python train.py --head_dim=64 --vocab_size=12121 --norm="rmsnorm" --norm_eps=1e-05 --qk_norm=false --attn_scale=0.125 --init="normal" --init_std_qkv=0.0228 --optimizer="muon" --lr=0.0111 --lr_mult_down=3.0 --schedule="wsd" --final_lr_fraction=0.0 --doc_mask=true
MLP neurons of a small language model. Each row is named by its layer, matrix (gate and up: input weights; down: output weights) and neuron, and shows model dimensions 0-127. Each number is 200 + 30 x the weight over its row's rms, rounded and kept within 0 to 999. A neuron's up and down rows have the sign that makes its largest values positive.
After each neuron's rows, "fires before" lists the tokens most often just after its 100 highest values on Wikipedia text that the model never trained on.

L9.gate465,258,161,211,201,208,159,168,174,197,229,210,160,209,222,247,239,229,177,175,190,242,229,245,203,244,188,197,219,152,190,233,186,180,220,165,189,195,169,214,208,227,211,248,176,194,236,200,236,207,191,209,208,226,192,190,170,229,239,198,209,226,193,226,230,243,199,144,193,190,204,229,196,172,166,242,229,197,218,187,208,197,142,176,195,132,173,121,240,201,232,205,136,265,254,189,173,207,174,167,218,193,223,258,223,170,175,177,156,173,156,210,169,202,217,229,181,215,212,241,196,241,265,150,175,166,208,227,227
L9.up465,181,193,235,216,288,181,218,207,191,193,223,260,238,252,164,145,182,176,202,151,228,191,185,225,159,183,250,192,248,202,219,219,247,197,204,212,194,273,175,238,201,229,247,197,167,232,174,205,175,159,253,225,222,146,227,213,218,182,270,230,258,222,190,208,174,188,136,221,206,207,171,190,197,210,194,228,174,253,176,208,152,189,120,242,209,205,150,198,235,211,203,202,255,218,252,236,181,185,157,201,209,206,183,248,199,223,214,202,218,194,217,226,202,197,212,213,230,238,212,181,258,155,208,174,183,165,188,187
L9.down465,214,185,206,183,247,189,206,274,204,208,216,212,185,230,189,237,168,168,227,185,230,167,158,189,209,204,151,225,163,179,221,215,170,185,235,181,197,206,180,242,242,229,183,165,249,234,198,198,175,247,184,253,161,206,164,241,232,184,209,197,228,242,196,191,109,148,141,190,208,182,242,184,197,255,170,188,153,228,139,204,195,182,163,234,193,182,193,229,186,218,229,245,180,216,187,187,153,151,222,154,260,184,211,204,194,227,243,157,196,233,169,226,207,229,202,201,236,219,212,181,254,226,226,211,178,199,170,164
fires before: "\n", "\n\n"

L13.gate260,231,174,208,192,207,246,163,256,143,246,159,202,203,154,201,159,166,231,165,203,277,141,236,174,185,218,194,186,192,182,188,180,169,193,214,177,209,197,192,249,203,180,276,201,178,172,203,235,196,188,170,215,203,138,243,117,223,225,257,196,232,155,199,177,179,215,183,199,210,228,185,206,142,225,174,212,189,191,184,154,177,224,203,201,226,222,247,236,178,155,229,178,255,130,183,191,164,200,181,226,260,199,228,207,203,212,218,193,222,214,199,217,178,198,191,243,126,164,204,234,160,217,192,196,164,236,201,175
L13.up260,148,198,205,191,235,191,204,205,246,136,184,211,234,195,206,244,226,221,226,206,200,223,204,259,207,171,228,245,197,198,181,172,220,194,207,162,175,173,184,230,189,235,156,213,222,223,164,206,194,174,219,214,219,152,176,178,242,231,195,214,163,198,186,217,274,160,200,225,174,188,190,123,228,192,195,220,202,226,194,152,238,163,205,239,185,197,164,188,182,187,203,181,204,202,251,246,218,142,258,171,167,197,164,243,235,188,162,237,195,256,255,224,207,187,175,161,213,232,186,218,186,198,267,234,141,139,223,210
L13.down260,197,204,159,197,168,186,156,155,229,175,237,213,205,178,196,216,198,171,213,208,221,133,193,181,201,214,164,211,252,199,186,204,217,140,185,188,213,214,239,218,180,211,223,144,213,233,229,193,211,217,256,204,211,212,151,228,176,189,217,241,186,182,228,235,252,163,118,224,218,212,254,170,218,252,196,122,198,162,162,199,174,162,157,222,211,132,190,165,196,208,228,219,148,192,189,235,211,204,187,205,176,210,182,218,228,278,198,174,173,193,226,212,157,201,233,214,202,187,227,189,147,218,252,276,238,193,194,216
fires before: "\n\n", "\n"

L2.gate1209,179,173,242,178,177,155,204,151,188,185,229,162,206,232,212,233,217,247,161,179,195,205,186,240,253,271,197,166,156,206,221,229,205,212,241,222,217,188,198,159,192,204,208,231,155,216,207,183,192,179,233,196,179,199,174,161,222,213,231,207,185,202,225,202,214,220,189,254,222,198,213,236,235,189,178,167,223,171,212,129,187,204,181,213,199,201,233,232,174,248,246,158,182,216,208,221,192,217,237,218,172,236,215,169,210,167,217,269,230,139,213,152,260,255,162,216,166,215,173,213,230,270,162,198,190,238,217,203
L2.up1209,200,198,227,216,191,272,168,186,202,176,162,170,251,162,179,141,201,227,198,221,205,224,182,194,236,143,210,187,214,202,211,172,179,227,183,264,224,222,172,219,204,204,217,227,178,180,218,236,187,247,214,193,156,201,168,183,174,212,159,171,202,223,154,237,185,259,188,224,214,200,192,231,230,189,168,199,191,207,155,156,163,248,251,217,191,224,182,248,178,198,227,185,194,271,174,171,172,209,239,183,185,172,186,107,158,199,229,204,189,158,211,250,178,240,209,188,225,254,155,225,200,221,177,231,232,213,201,234
L2.down1209,209,241,221,233,162,187,181,216,169,190,171,216,200,216,177,223,92,155,183,167,194,203,235,151,177,139,238,202,177,181,157,187,215,210,198,193,191,197,127,220,124,234,185,190,234,197,166,205,168,214,217,251,190,179,234,191,246,125,173,200,194,187,195,240,195,259,250,163,130,129,162,161,212,213,219,222,176,161,195,210,209,234,173,245,173,204,184,183,178,232,186,189,213,199,146,225,175,165,229,176,243,213,152,165,168,231,169,227,174,233,207,264,179,195,208,175,205,152,232,208,204,162,159,197,196,173,206,187
fires before: "| ", "|"

L9.gate922,216,222,222,192,155,252,242,201,183,165,202,171,219,162,235,221,181,196,156,223,205,136,198,201,285,193,183,206,161,180,233,192,210,190,211,182,195,174,240,225,192,220,235,168,160,223,201,200,176,231,219,168,171,190,203,181,166,186,178,189,205,215,247,199,161,228,216,223,147,192,214,222,251,148,221,208,230,139,204,184,216,165,143,238,203,229,237,221,222,198,234,211,227,171,194,143,154,192,141,258,155,230,210,220,218,206,202,156,220,216,248,181,148,140,242,214,235,232,186,217,195,237,140,188,142,238,193,167
L9.up922,197,237,227,182,165,176,215,190,184,217,185,136,265,191,223,240,264,220,190,196,233,114,234,187,201,195,243,162,172,200,210,240,216,198,191,163,174,192,221,237,212,229,219,186,183,221,198,199,196,204,212,169,166,177,216,198,157,223,197,205,171,226,213,184,184,178,183,180,183,156,186,181,207,151,233,220,300,176,268,186,189,199,175,250,213,243,182,231,197,209,209,162,227,200,210,200,182,192,144,195,217,245,198,199,215,233,184,160,212,175,225,200,147,194,233,152,228,234,192,176,237,199,200,204,202,211,232,177
L9.down922,229,218,175,173,220,204,217,225,233,260,158,213,214,177,169,232,72,259,199,209,191,109,217,219,192,220,229,172,197,236,166,232,206,216,194,190,170,200,196,204,162,250,255,224,208,257,196,169,170,211,129,190,233,207,149,187,242,211,155,189,185,171,230,161,182,212,247,197,236,208,188,201,210,192,204,185,190,213,221,162,174,226,159,216,197,217,219,198,217,192,252,212,213,206,198,190,183,194,206,164,225,225,187,212,210,240,190,224,202,161,198,235,189,179,209,121,238,195,180,126,202,173,240,153,181,184,162,206
fires before: "\n", "| ", "\n\n"

L10.gate1131,188,225,208,246,184,190,210,142,196,188,207,193,235,184,211,192,216,180,231,161,187,232,204,168,149,213,221,161,194,103,207,196,224,192,224,257,170,204,162,210,243,219,204,163,188,211,202,195,214,213,165,224,223,209,224,160,165,236,225,210,184,199,229,210,231,182,148,199,207,200,183,181,250,186,179,241,174,198,153,178,169,178,189,208,227,241,202,191,187,194,221,177,144,184,209,213,196,188,196,153,226,217,229,172,204,238,263,189,204,167,183,178,203,184,207,239,229,193,192,176,261,197,208,177,209,168,177,169
L10.up1131,173,195,205,185,240,239,189,228,234,196,205,192,178,238,148,273,170,218,197,216,212,255,250,182,244,158,206,215,209,183,212,207,226,212,219,194,189,203,175,236,211,150,194,174,165,175,205,240,235,173,217,254,179,171,184,220,131,121,214,185,167,181,192,197,162,178,189,236,232,200,182,192,240,188,200,182,243,181,219,165,192,181,149,236,180,138,193,170,235,237,240,157,166,193,184,201,234,233,165,117,257,163,240,141,228,192,160,241,203,199,247,209,211,177,210,243,255,147,200,226,213,146,163,190,235,198,202,143
L10.down1131,171,230,220,172,158,241,216,194,202,223,174,215,231,209,208,234,205,218,237,212,224,184,188,184,187,139,205,246,202,254,207,144,222,227,227,163,186,182,237,184,213,230,182,211,252,219,203,181,200,278,167,214,243,212,143,181,214,199,225,214,216,175,199,165,211,231,201,227,181,193,178,217,203,197,154,144,217,184,172,178,165,200,237,217,228,227,194,196,181,169,198,212,186,185,200,181,218,207,181,165,248,193,159,219,171,209,212,208,207,181,185,181,235,233,193,200,255,205,170,184,187,191,175,185,169,197,252,144
fires before: "s "

L7.gate982,196,147,214,240,226,194,177,216,211,189,221,172,182,207,226,158,197,251,186,178,260,237,131,167,219,219,228,200,217,179,184,210,187,189,212,219,166,210,156,203,218,162,168,183,178,154,200,223,210,233,171,181,166,126,178,227,167,191,228,92,179,194,248,167,197,210,242,191,216,210,227,233,208,216,261,191,184,245,173,221,132,211,155,205,227,196,228,227,182,254,222,220,262,164,199,218,170,216,201,185,158,180,189,195,227,132,209,263,202,156,265,171,204,206,245,228,192,192,154,157,193,268,182,242,197,185,156,226
L7.up982,212,222,205,201,193,163,204,190,277,237,200,165,232,239,165,198,186,219,233,209,200,198,188,201,188,193,124,210,221,201,186,203,224,207,170,214,227,184,179,154,187,252,151,199,244,206,226,228,220,267,205,210,171,201,211,193,190,209,155,197,176,184,188,218,186,252,240,206,230,224,171,194,151,178,217,253,191,201,180,167,180,185,227,186,167,213,196,251,180,184,156,250,192,203,199,145,194,172,203,170,186,180,212,175,213,181,143,187,181,191,195,218,199,185,219,183,168,294,207,218,180,210,181,189,197,276,166,232
L7.down982,209,231,138,199,242,146,201,221,224,152,164,142,216,235,284,177,199,219,222,182,217,206,183,162,208,157,148,232,245,268,239,209,189,207,213,189,209,204,185,172,238,213,188,246,237,167,205,239,192,192,220,197,196,190,215,219,240,188,156,227,182,168,175,212,189,188,213,178,217,178,234,198,229,151,232,260,181,223,133,197,195,192,215,233,197,176,217,170,255,223,171,199,216,231,208,132,220,244,174,186,175,205,168,204,197,213,216,202,140,179,237,188,218,197,146,221,219,248,176,185,140,197,185,205,199,221,182,238
fires before: "| ", "- ", ": ", "|---|---|---|---|", "|---|---|---|---|---|---|", "|---|---|---|"

L10.gate252,236,181,221,202,207,180,171,190,225,180,177,194,146,208,196,178,225,175,206,159,256,222,203,132,215,226,177,249,186,248,189,238,236,197,238,167,267,187,236,210,152,191,193,190,220,247,226,210,209,160,216,208,202,207,233,129,198,182,165,188,236,160,189,221,191,254,198,211,184,221,243,234,188,209,175,185,186,197,213,229,209,159,154,215,166,198,179,239,145,277,197,227,177,238,230,217,192,163,205,191,193,205,151,232,180,183,240,222,186,177,255,199,165,202,238,177,179,217,158,193,190,226,170,209,208,205,201,166
L10.up252,170,173,181,216,207,228,244,185,240,221,207,158,204,209,191,205,197,133,242,189,253,213,240,216,249,206,216,203,183,226,184,141,190,204,229,204,224,213,151,203,225,113,216,219,220,204,226,188,245,237,227,156,202,196,161,157,194,182,188,261,197,197,178,205,132,206,203,251,226,208,209,195,165,210,161,280,178,210,206,160,198,225,228,189,161,128,187,181,185,193,182,188,187,226,188,195,171,214,172,208,176,249,224,183,208,220,249,186,275,226,230,200,157,177,203,222,188,280,184,143,180,179,192,202,274,171,161,162
L10.down252,187,228,198,187,226,255,225,175,203,228,220,219,232,170,203,205,177,181,183,210,235,225,205,201,211,221,177,207,201,197,218,212,156,162,231,209,214,253,249,171,138,203,197,196,175,177,202,195,224,215,159,215,216,151,204,212,144,185,203,237,167,180,192,185,191,247,210,222,186,165,170,241,205,128,224,229,233,171,217,198,199,176,216,225,239,184,173,179,153,202,222,177,187,218,145,201,231,202,174,194,215,134,218,199,164,195,189,203,227,136,172,193,170,192,184,167,184,222,163,180,189,177,201,173,163,244,214,225
fires before: "of ", "in "

L7.gate541,197,228,176,206,233,184,223,233,139,169,195,192,207,184,236,213,213,123,142,131,164,185,178,222,190,224,241,204,218,200,200,162,152,211,206,182,178,214,215,228,267,159,177,254,184,245,199,235,239,147,269,226,199,133,235,238,175,190,207,239,150,183,235,206,224,230,173,190,206,269,170,186,252,173,224,251,220,162,209,156,189,199,209,170,141,214,167,202,213,247,221,231,148,205,179,175,202,175,200,230,191,160,152,200,209,179,158,179,175,180,156,167,233,194,217,244,269,157,198,228,213,205,232,213,183,181,218,196
L7.up541,205,220,206,175,220,222,166,275,100,196,178,191,202,171,213,185,244,162,196,163,196,182,198,199,199,197,216,182,208,240,226,181,214,189,243,222,208,209,264,253,218,194,192,185,196,240,203,196,201,177,208,209,214,222,227,229,143,186,259,234,195,206,235,172,233,191,138,184,198,219,186,186,221,182,190,246,239,196,234,179,194,237,196,234,198,251,179,204,195,226,225,220,188,211,207,232,216,222,137,186,168,217,184,187,205,178,167,158,200,210,176,202,214,236,210,185,170,172,249,224,213,223,254,197,211,215,229,231
L7.down541,218,130,216,194,207,200,139,181,244,210,225,175,240,168,184,205,110,219,186,285,188,191,233,181,135,223,249,190,163,247,236,229,217,211,209,233,220,218,179,217,252,262,218,210,192,214,225,186,162,194,176,142,173,189,130,154,184,176,227,192,177,203,148,198,233,178,200,234,197,210,191,221,219,229,224,202,221,192,240,173,209,146,212,215,224,210,195,228,194,180,185,140,222,155,190,203,166,221,190,198,188,219,208,210,176,237,243,237,168,281,211,140,202,162,189,191,163,246,177,242,175,172,181,184,229,228,225,247
fires before: "\n\n"

L13.gate1160,178,207,230,230,189,188,194,205,189,188,214,166,207,182,173,232,228,218,194,178,219,257,235,185,195,262,225,183,193,214,276,183,166,184,178,245,234,236,177,206,221,186,264,190,190,171,190,169,204,225,150,160,225,151,203,204,215,200,182,203,211,154,236,241,190,200,258,203,224,202,216,237,179,201,145,220,245,189,240,179,161,147,177,202,177,237,237,197,198,233,126,188,247,177,263,232,192,185,165,261,179,192,209,227,225,193,177,230,235,189,242,232,183,196,199,199,167,176,184,208,242,184,178,143,141,156,198,262
L13.up1160,196,276,234,206,169,228,190,203,177,155,209,207,186,213,154,292,269,213,229,165,252,206,161,230,213,153,155,195,149,161,184,188,187,180,242,191,137,165,149,214,181,243,212,159,233,245,161,213,203,266,251,206,214,211,155,170,261,241,222,210,163,226,202,197,213,154,206,184,229,172,200,185,181,204,183,204,161,188,216,190,243,221,223,198,217,236,186,211,190,194,135,237,175,217,199,207,180,254,207,199,172,186,191,175,151,165,213,188,164,186,152,189,205,243,193,233,137,277,224,191,216,203,195,227,185,234,168,256
L13.down1160,155,240,205,190,249,194,246,217,221,181,176,126,219,171,205,225,182,160,214,195,209,221,219,254,184,169,210,204,146,220,193,209,179,247,182,158,224,173,183,143,186,200,188,197,232,187,206,191,199,243,194,191,220,221,246,179,220,223,207,197,176,163,226,199,231,238,197,233,223,200,201,186,183,221,238,199,199,210,184,193,150,182,200,224,173,239,195,256,208,136,206,228,208,164,230,217,191,213,238,197,182,222,176,177,155,162,195,279,185,198,184,251,144,193,151,151,213,218,200,209,202,200,208,208,192,250,205,198
fires before: "| ", ". "

L9.gate885,191,180,230,205,171,187,191,213,157,161,197,216,239,169,165,158,173,219,143,191,211,185,165,184,181,199,207,199,207,187,205,188,194,217,202,140,209,208,177,226,221,211,133,198,175,211,211,197,184,189,204,214,203,170,172,240,230,204,211,231,195,194,153,190,191,188,170,215,203,140,195,163,204,165,183,192,227,188,192,155,182,166,174,197,221,215,196,205,167,145,208,136,251,172,195,178,208,169,194,203,198,265,151,148,195,257,179,139,187,219,170,219,178,179,192,166,184,245,182,214,228,168,190,232,161,245,257,250
L9.up885,215,198,287,237,251,201,178,223,188,231,257,229,262,200,175,185,198,215,200,237,140,200,196,199,176,172,185,180,172,212,160,182,205,169,184,175,200,182,187,213,239,245,201,192,224,261,213,193,160,123,180,228,162,166,174,184,228,156,249,221,215,272,183,170,255,174,162,193,183,202,164,141,216,267,141,233,227,265,205,168,199,211,204,171,250,220,140,189,260,186,188,142,237,192,195,220,179,175,246,215,201,171,186,192,209,195,164,163,222,204,201,178,204,252,188,267,199,146,187,214,204,214,214,210,266,193,144,222
L9.down885,213,200,224,210,167,197,219,241,176,202,237,201,246,209,234,196,155,187,179,213,168,186,229,226,152,183,229,226,188,217,180,149,165,196,141,239,194,168,155,268,243,199,200,192,159,258,222,238,192,238,166,215,172,139,196,222,224,102,231,198,190,233,169,163,285,171,163,240,180,195,196,167,225,260,172,229,218,224,189,193,209,182,245,208,212,184,232,192,203,184,202,161,231,210,200,163,179,209,216,221,200,151,186,152,181,226,188,168,187,163,230,166,192,199,178,205,188,218,149,221,217,208,194,210,206,174,204,196
fires before: "\n", "\n\n"

L5.gate556,240,203,191,186,228,212,144,202,195,223,255,194,166,193,195,187,167,241,218,154,224,269,272,175,252,219,214,137,176,240,210,196,213,165,206,192,183,173,203,223,178,247,223,181,211,188,204,199,239,225,186,170,137,187,166,205,278,183,126,186,192,178,174,212,170,207,200,214,197,169,219,195,150,197,205,145,202,172,208,186,261,218,207,241,180,171,128,278,205,223,184,153,181,199,215,256,195,130,215,197,237,195,213,157,180,242,201,213,245,248,218,200,240,106,161,214,219,283,187,217,216,232,236,222,191,240,184,248
L5.up556,195,232,204,215,227,261,223,229,162,193,188,191,192,188,191,192,207,224,235,204,205,185,198,157,180,207,222,250,166,226,200,230,179,193,179,190,228,239,192,210,227,148,217,171,203,187,206,217,182,230,232,175,197,214,243,193,241,168,216,209,216,267,174,176,179,231,206,145,221,198,197,185,239,192,196,182,160,229,179,158,210,186,208,151,182,246,248,177,210,201,214,188,223,214,177,260,171,220,260,185,209,200,187,253,211,168,187,177,133,189,201,268,243,200,251,202,231,207,156,248,184,151,249,209,187,158,237,212
L5.down556,217,209,196,235,212,215,235,194,182,201,193,182,236,260,193,243,234,162,236,207,185,184,183,174,246,242,152,194,197,218,238,113,182,190,226,187,148,222,222,243,212,186,168,176,200,202,213,195,173,197,251,223,206,214,207,224,236,195,198,275,165,238,161,207,254,211,186,163,222,212,256,205,170,181,257,182,273,253,228,199,199,192,133,217,205,236,224,207,199,236,190,191,210,190,225,216,176,214,250,219,235,199,218,195,222,187,125,164,191,196,139,199,163,190,173,200,207,224,206,204,119,189,215,206,220,208,208,151
fires before: "0 ", "1 ", " ", "2 ", "— ", "Goals "

L9.gate243,207,137,159,145,169,187,210,199,221,219,198,154,237,246,171,223,155,225,154,203,197,152,201,161,211,243,197,269,226,178,191,196,145,152,199,207,146,217,155,154,245,182,198,234,192,243,210,290,235,227,243,205,127,124,184,194,189,202,234,169,185,229,180,206,236,212,204,188,218,196,144,217,215,203,144,203,225,191,199,155,206,193,204,175,268,184,154,200,189,227,177,163,184,201,198,155,149,214,184,215,173,197,143,194,184,195,192,274,185,192,202,237,186,265,269,148,185,196,174,189,193,204,232,163,207,200,223,198
L9.up243,234,177,191,189,182,162,222,226,132,211,224,165,166,261,175,193,192,238,171,210,155,196,180,176,204,186,150,171,197,219,173,117,194,159,170,212,166,168,265,185,237,267,239,204,204,216,209,233,194,157,214,236,199,205,189,224,191,208,209,194,160,231,229,146,200,143,175,192,195,170,227,191,158,187,171,220,197,210,223,167,189,198,181,197,171,188,251,174,218,184,167,176,189,143,228,203,191,278,187,218,222,220,138,209,206,244,189,168,190,231,183,222,204,184,168,197,155,217,212,215,234,230,264,220,242,214,195,160
L9.down243,131,237,203,177,182,193,176,223,189,163,197,228,238,217,230,205,96,199,244,240,209,134,156,147,263,145,197,179,203,177,209,219,193,201,197,207,184,305,187,212,222,192,163,280,217,244,217,171,182,228,210,219,194,250,185,193,192,234,185,204,193,177,219,200,185,196,178,210,171,184,219,174,244,196,220,256,221,216,167,215,192,238,202,182,215,210,262,191,192,181,193,185,209,216,257,227,189,149,192,188,237,184,195,198,192,261,223,184,219,222,174,214,191,129,216,159,182,218,188,234,225,219,171,226,199,201,167,226
fires before: "\n", "\n\n", "===", "== ", "The "

L7.gate452,276,202,194,255,184,233,178,181,216,189,174,208,201,170,175,209,216,190,183,163,252,178,220,230,201,195,208,161,123,161,117,119,188,190,177,230,189,178,212,182,241,186,264,238,190,241,177,172,220,176,174,203,128,211,215,230,209,174,198,193,215,178,146,204,214,250,205,165,185,134,174,189,200,156,184,196,189,234,262,228,205,202,173,219,212,245,171,195,195,189,229,176,190,186,203,239,192,154,174,189,189,213,208,183,183,194,187,220,184,192,175,172,177,217,218,178,239,143,161,193,183,216,210,152,223,232,212,265
L7.up452,254,220,241,217,196,167,181,231,176,186,139,258,203,191,176,201,203,211,228,156,184,231,211,187,196,220,215,248,174,174,230,195,201,175,227,197,220,208,206,211,218,150,212,154,199,225,158,154,244,184,238,154,228,192,198,292,178,247,201,232,212,249,193,225,137,212,180,166,196,277,196,191,204,179,160,221,228,232,220,193,185,240,204,171,214,195,276,173,152,189,181,209,163,220,163,183,239,238,237,156,181,142,175,208,175,243,218,187,168,217,226,191,213,255,209,208,234,193,212,199,166,211,245,197,192,150,183,155
L7.down452,164,203,227,230,218,162,235,187,183,207,183,208,196,218,238,188,206,240,214,214,178,165,198,213,210,221,277,228,191,241,239,204,194,227,214,210,177,175,185,227,160,209,199,176,250,276,199,220,208,185,195,200,147,191,237,219,179,199,220,247,198,205,218,223,146,240,248,239,178,189,214,208,197,205,214,191,196,228,183,223,185,188,200,267,237,219,212,171,226,116,237,222,143,235,179,234,163,194,193,183,170,208,234,237,162,172,214,184,238,244,200,147,222,205,204,168,183,233,216,221,172,173,198,183,209,196,188,200
fires before: "0 ", "| ", "— ", "(", "1 ", ", "

L9.gate984,224,213,171,174,212,148,205,227,206,197,196,174,213,195,159,212,214,178,173,151,183,198,192,200,173,156,202,109,178,180,240,228,199,190,174,197,262,192,197,177,204,164,160,200,227,227,184,152,210,324,231,180,212,210,180,221,203,242,188,244,186,180,213,173,201,174,213,184,172,181,213,144,177,243,219,198,166,190,217,158,186,186,147,233,216,217,220,126,171,189,218,152,206,265,187,162,208,172,165,157,219,190,232,221,222,212,212,254,183,121,226,184,194,212,190,159,236,187,163,204,216,189,190,223,199,138,238,240
L9.up984,218,165,138,242,220,221,181,196,208,160,185,202,212,204,141,224,174,220,229,197,216,172,174,167,154,164,210,123,238,185,144,128,216,255,199,163,189,190,179,165,189,163,251,215,203,215,193,179,223,247,208,186,220,176,206,241,139,274,206,179,181,186,183,226,205,166,253,205,215,175,221,203,160,187,269,256,156,183,184,204,204,214,210,205,223,203,247,189,206,191,193,235,250,159,225,177,180,226,202,166,171,152,223,192,170,244,199,175,169,123,170,197,164,221,163,146,200,202,181,185,166,230,184,203,195,190,200,234
L9.down984,162,178,175,180,203,181,168,210,168,216,203,211,228,213,195,205,180,161,240,234,141,198,202,177,190,216,201,176,229,219,201,218,231,230,194,197,199,236,194,164,190,202,194,212,197,194,154,176,188,222,233,158,208,178,278,216,215,283,176,185,181,233,216,189,222,203,289,184,173,218,171,155,180,218,217,204,145,194,212,231,181,177,201,218,149,237,206,224,204,173,225,242,200,189,197,209,137,197,187,218,196,228,178,192,179,222,205,213,173,166,234,229,240,194,164,154,164,257,203,178,182,205,181,168,191,217,179,183
fires before: "| ", "|"

L9.gate898,157,209,179,251,211,225,221,155,195,208,201,204,208,185,163,213,154,196,202,162,200,217,236,158,210,145,198,242,226,204,185,195,188,224,185,234,175,177,182,193,195,204,195,227,194,239,227,218,202,197,199,207,188,210,179,212,228,233,251,224,257,198,237,185,170,191,169,213,180,152,200,184,192,201,134,208,162,200,147,214,193,137,239,196,193,212,223,173,209,179,181,184,242,255,240,140,183,220,194,223,161,215,180,190,158,294,195,207,235,248,194,215,130,174,244,185,193,191,136,190,192,182,173,168,221,204,129,256
L9.up898,240,249,246,200,155,181,241,212,211,203,184,163,213,162,153,148,236,154,228,198,202,131,284,218,221,196,211,191,206,224,141,162,223,252,165,206,172,214,199,174,192,189,196,195,194,232,190,214,198,184,206,171,247,194,205,208,126,213,186,220,221,159,239,192,200,218,163,241,183,162,213,211,236,228,222,157,213,190,206,205,222,213,196,217,214,209,118,180,258,213,171,187,250,214,233,237,225,200,180,211,202,183,189,222,189,170,193,216,170,203,207,189,197,233,236,187,179,193,249,239,185,172,187,174,218,231,197,149
L9.down898,164,224,208,212,185,237,124,226,201,244,231,144,198,219,177,194,123,228,165,209,194,128,241,173,179,236,199,179,157,299,190,225,220,229,166,223,176,163,215,219,179,230,173,141,227,175,142,175,218,216,220,216,244,160,214,210,175,186,164,217,239,167,210,174,216,164,178,203,185,225,183,222,253,195,155,224,187,186,203,201,191,218,212,210,187,249,183,234,217,184,210,176,232,168,221,160,212,229,185,223,201,176,187,139,216,235,221,230,117,204,238,221,179,185,154,178,191,247,190,145,188,240,207,245,222,226,218,223
fires before: "\n", "\n\n", "| "

L13.gate196,188,194,217,247,233,172,174,176,190,163,210,194,219,219,202,178,223,224,198,203,116,261,197,276,183,215,243,187,186,204,204,187,147,183,178,150,132,203,174,236,183,186,211,246,210,244,171,256,180,208,155,246,139,216,204,211,210,202,237,222,159,170,207,180,236,188,120,187,260,232,186,182,209,204,175,226,217,191,195,194,193,180,262,160,240,236,225,211,230,229,173,152,184,173,167,232,216,199,194,181,227,152,240,145,172,193,224,148,193,163,240,248,244,229,179,173,246,238,156,157,193,217,129,234,231,217,202,240
L13.up196,208,186,179,198,213,184,254,211,177,159,192,224,193,239,131,179,222,182,224,195,210,198,189,238,207,253,238,169,220,158,229,218,173,196,239,218,215,232,235,222,244,209,215,216,249,205,232,181,225,179,192,125,230,224,187,214,177,193,178,177,216,146,172,196,173,230,148,170,179,242,172,191,221,205,203,206,201,163,146,153,105,233,240,164,195,162,180,146,207,242,184,246,186,222,196,155,206,188,198,177,218,190,204,192,190,240,202,191,213,225,219,234,208,210,177,198,168,187,210,177,221,272,218,267,207,223,270,203
L13.down196,217,199,189,183,193,191,211,172,200,249,214,179,193,222,220,184,244,167,143,170,189,170,204,218,155,197,192,183,191,150,202,198,160,194,210,219,170,179,190,213,210,200,211,225,184,151,178,165,219,151,219,179,177,226,175,205,209,174,200,169,140,219,209,225,238,209,202,235,222,205,196,179,219,174,169,151,195,229,227,206,273,234,202,272,229,201,176,228,147,225,296,217,170,249,212,202,201,221,251,193,215,193,208,171,175,217,228,228,194,192,185,170,165,203,199,236,132,184,175,215,189,182,222,180,180,187,116,174
fires before: "s ", "s", "t ", "a"

L13.gate243,206,134,196,168,171,226,156,214,227,243,173,159,199,176,203,199,187,222,212,160,233,232,183,182,234,182,222,191,201,254,203,191,249,214,194,170,186,249,236,212,225,207,220,216,178,204,190,217,235,196,147,215,210,211,248,218,149,188,219,241,201,168,149,160,165,235,164,212,225,147,219,169,231,228,184,276,175,221,160,213,172,199,187,194,194,187,160,286,211,242,228,218,190,202,195,198,204,210,203,163,185,141,214,214,175,199,278,204,200,186,196,249,241,183,182,213,322,159,173,119,217,224,153,155,216,242,224,173
L13.up243,221,111,203,197,187,235,231,203,211,159,234,203,198,195,149,195,227,252,222,225,212,169,205,225,223,181,249,245,228,220,166,150,204,220,185,177,155,207,245,207,191,195,210,216,214,195,218,229,220,236,184,160,217,207,142,224,171,168,212,227,247,179,177,238,224,211,218,230,180,142,243,134,167,233,206,229,187,158,198,192,137,203,207,174,242,244,221,181,224,177,165,160,189,195,206,211,231,141,219,176,190,149,202,150,207,232,252,179,235,238,205,194,188,206,216,248,248,158,168,199,177,223,179,177,254,186,166,172
L13.down243,219,200,207,159,168,214,214,198,176,197,202,234,190,242,178,254,212,226,172,207,277,199,193,239,208,216,200,228,172,165,168,205,210,236,219,228,179,227,265,215,173,188,197,184,205,266,182,217,200,165,226,215,230,199,210,220,235,228,182,236,150,214,224,211,242,204,146,256,193,233,186,229,184,271,187,240,178,198,205,184,178,237,219,252,237,189,193,248,206,209,191,244,179,234,215,188,202,200,215,197,164,143,206,206,173,191,257,205,179,214,151,186,255,206,194,152,248,236,228,191,199,222,204,235,149,219,207,219
fires before: "s ", "of "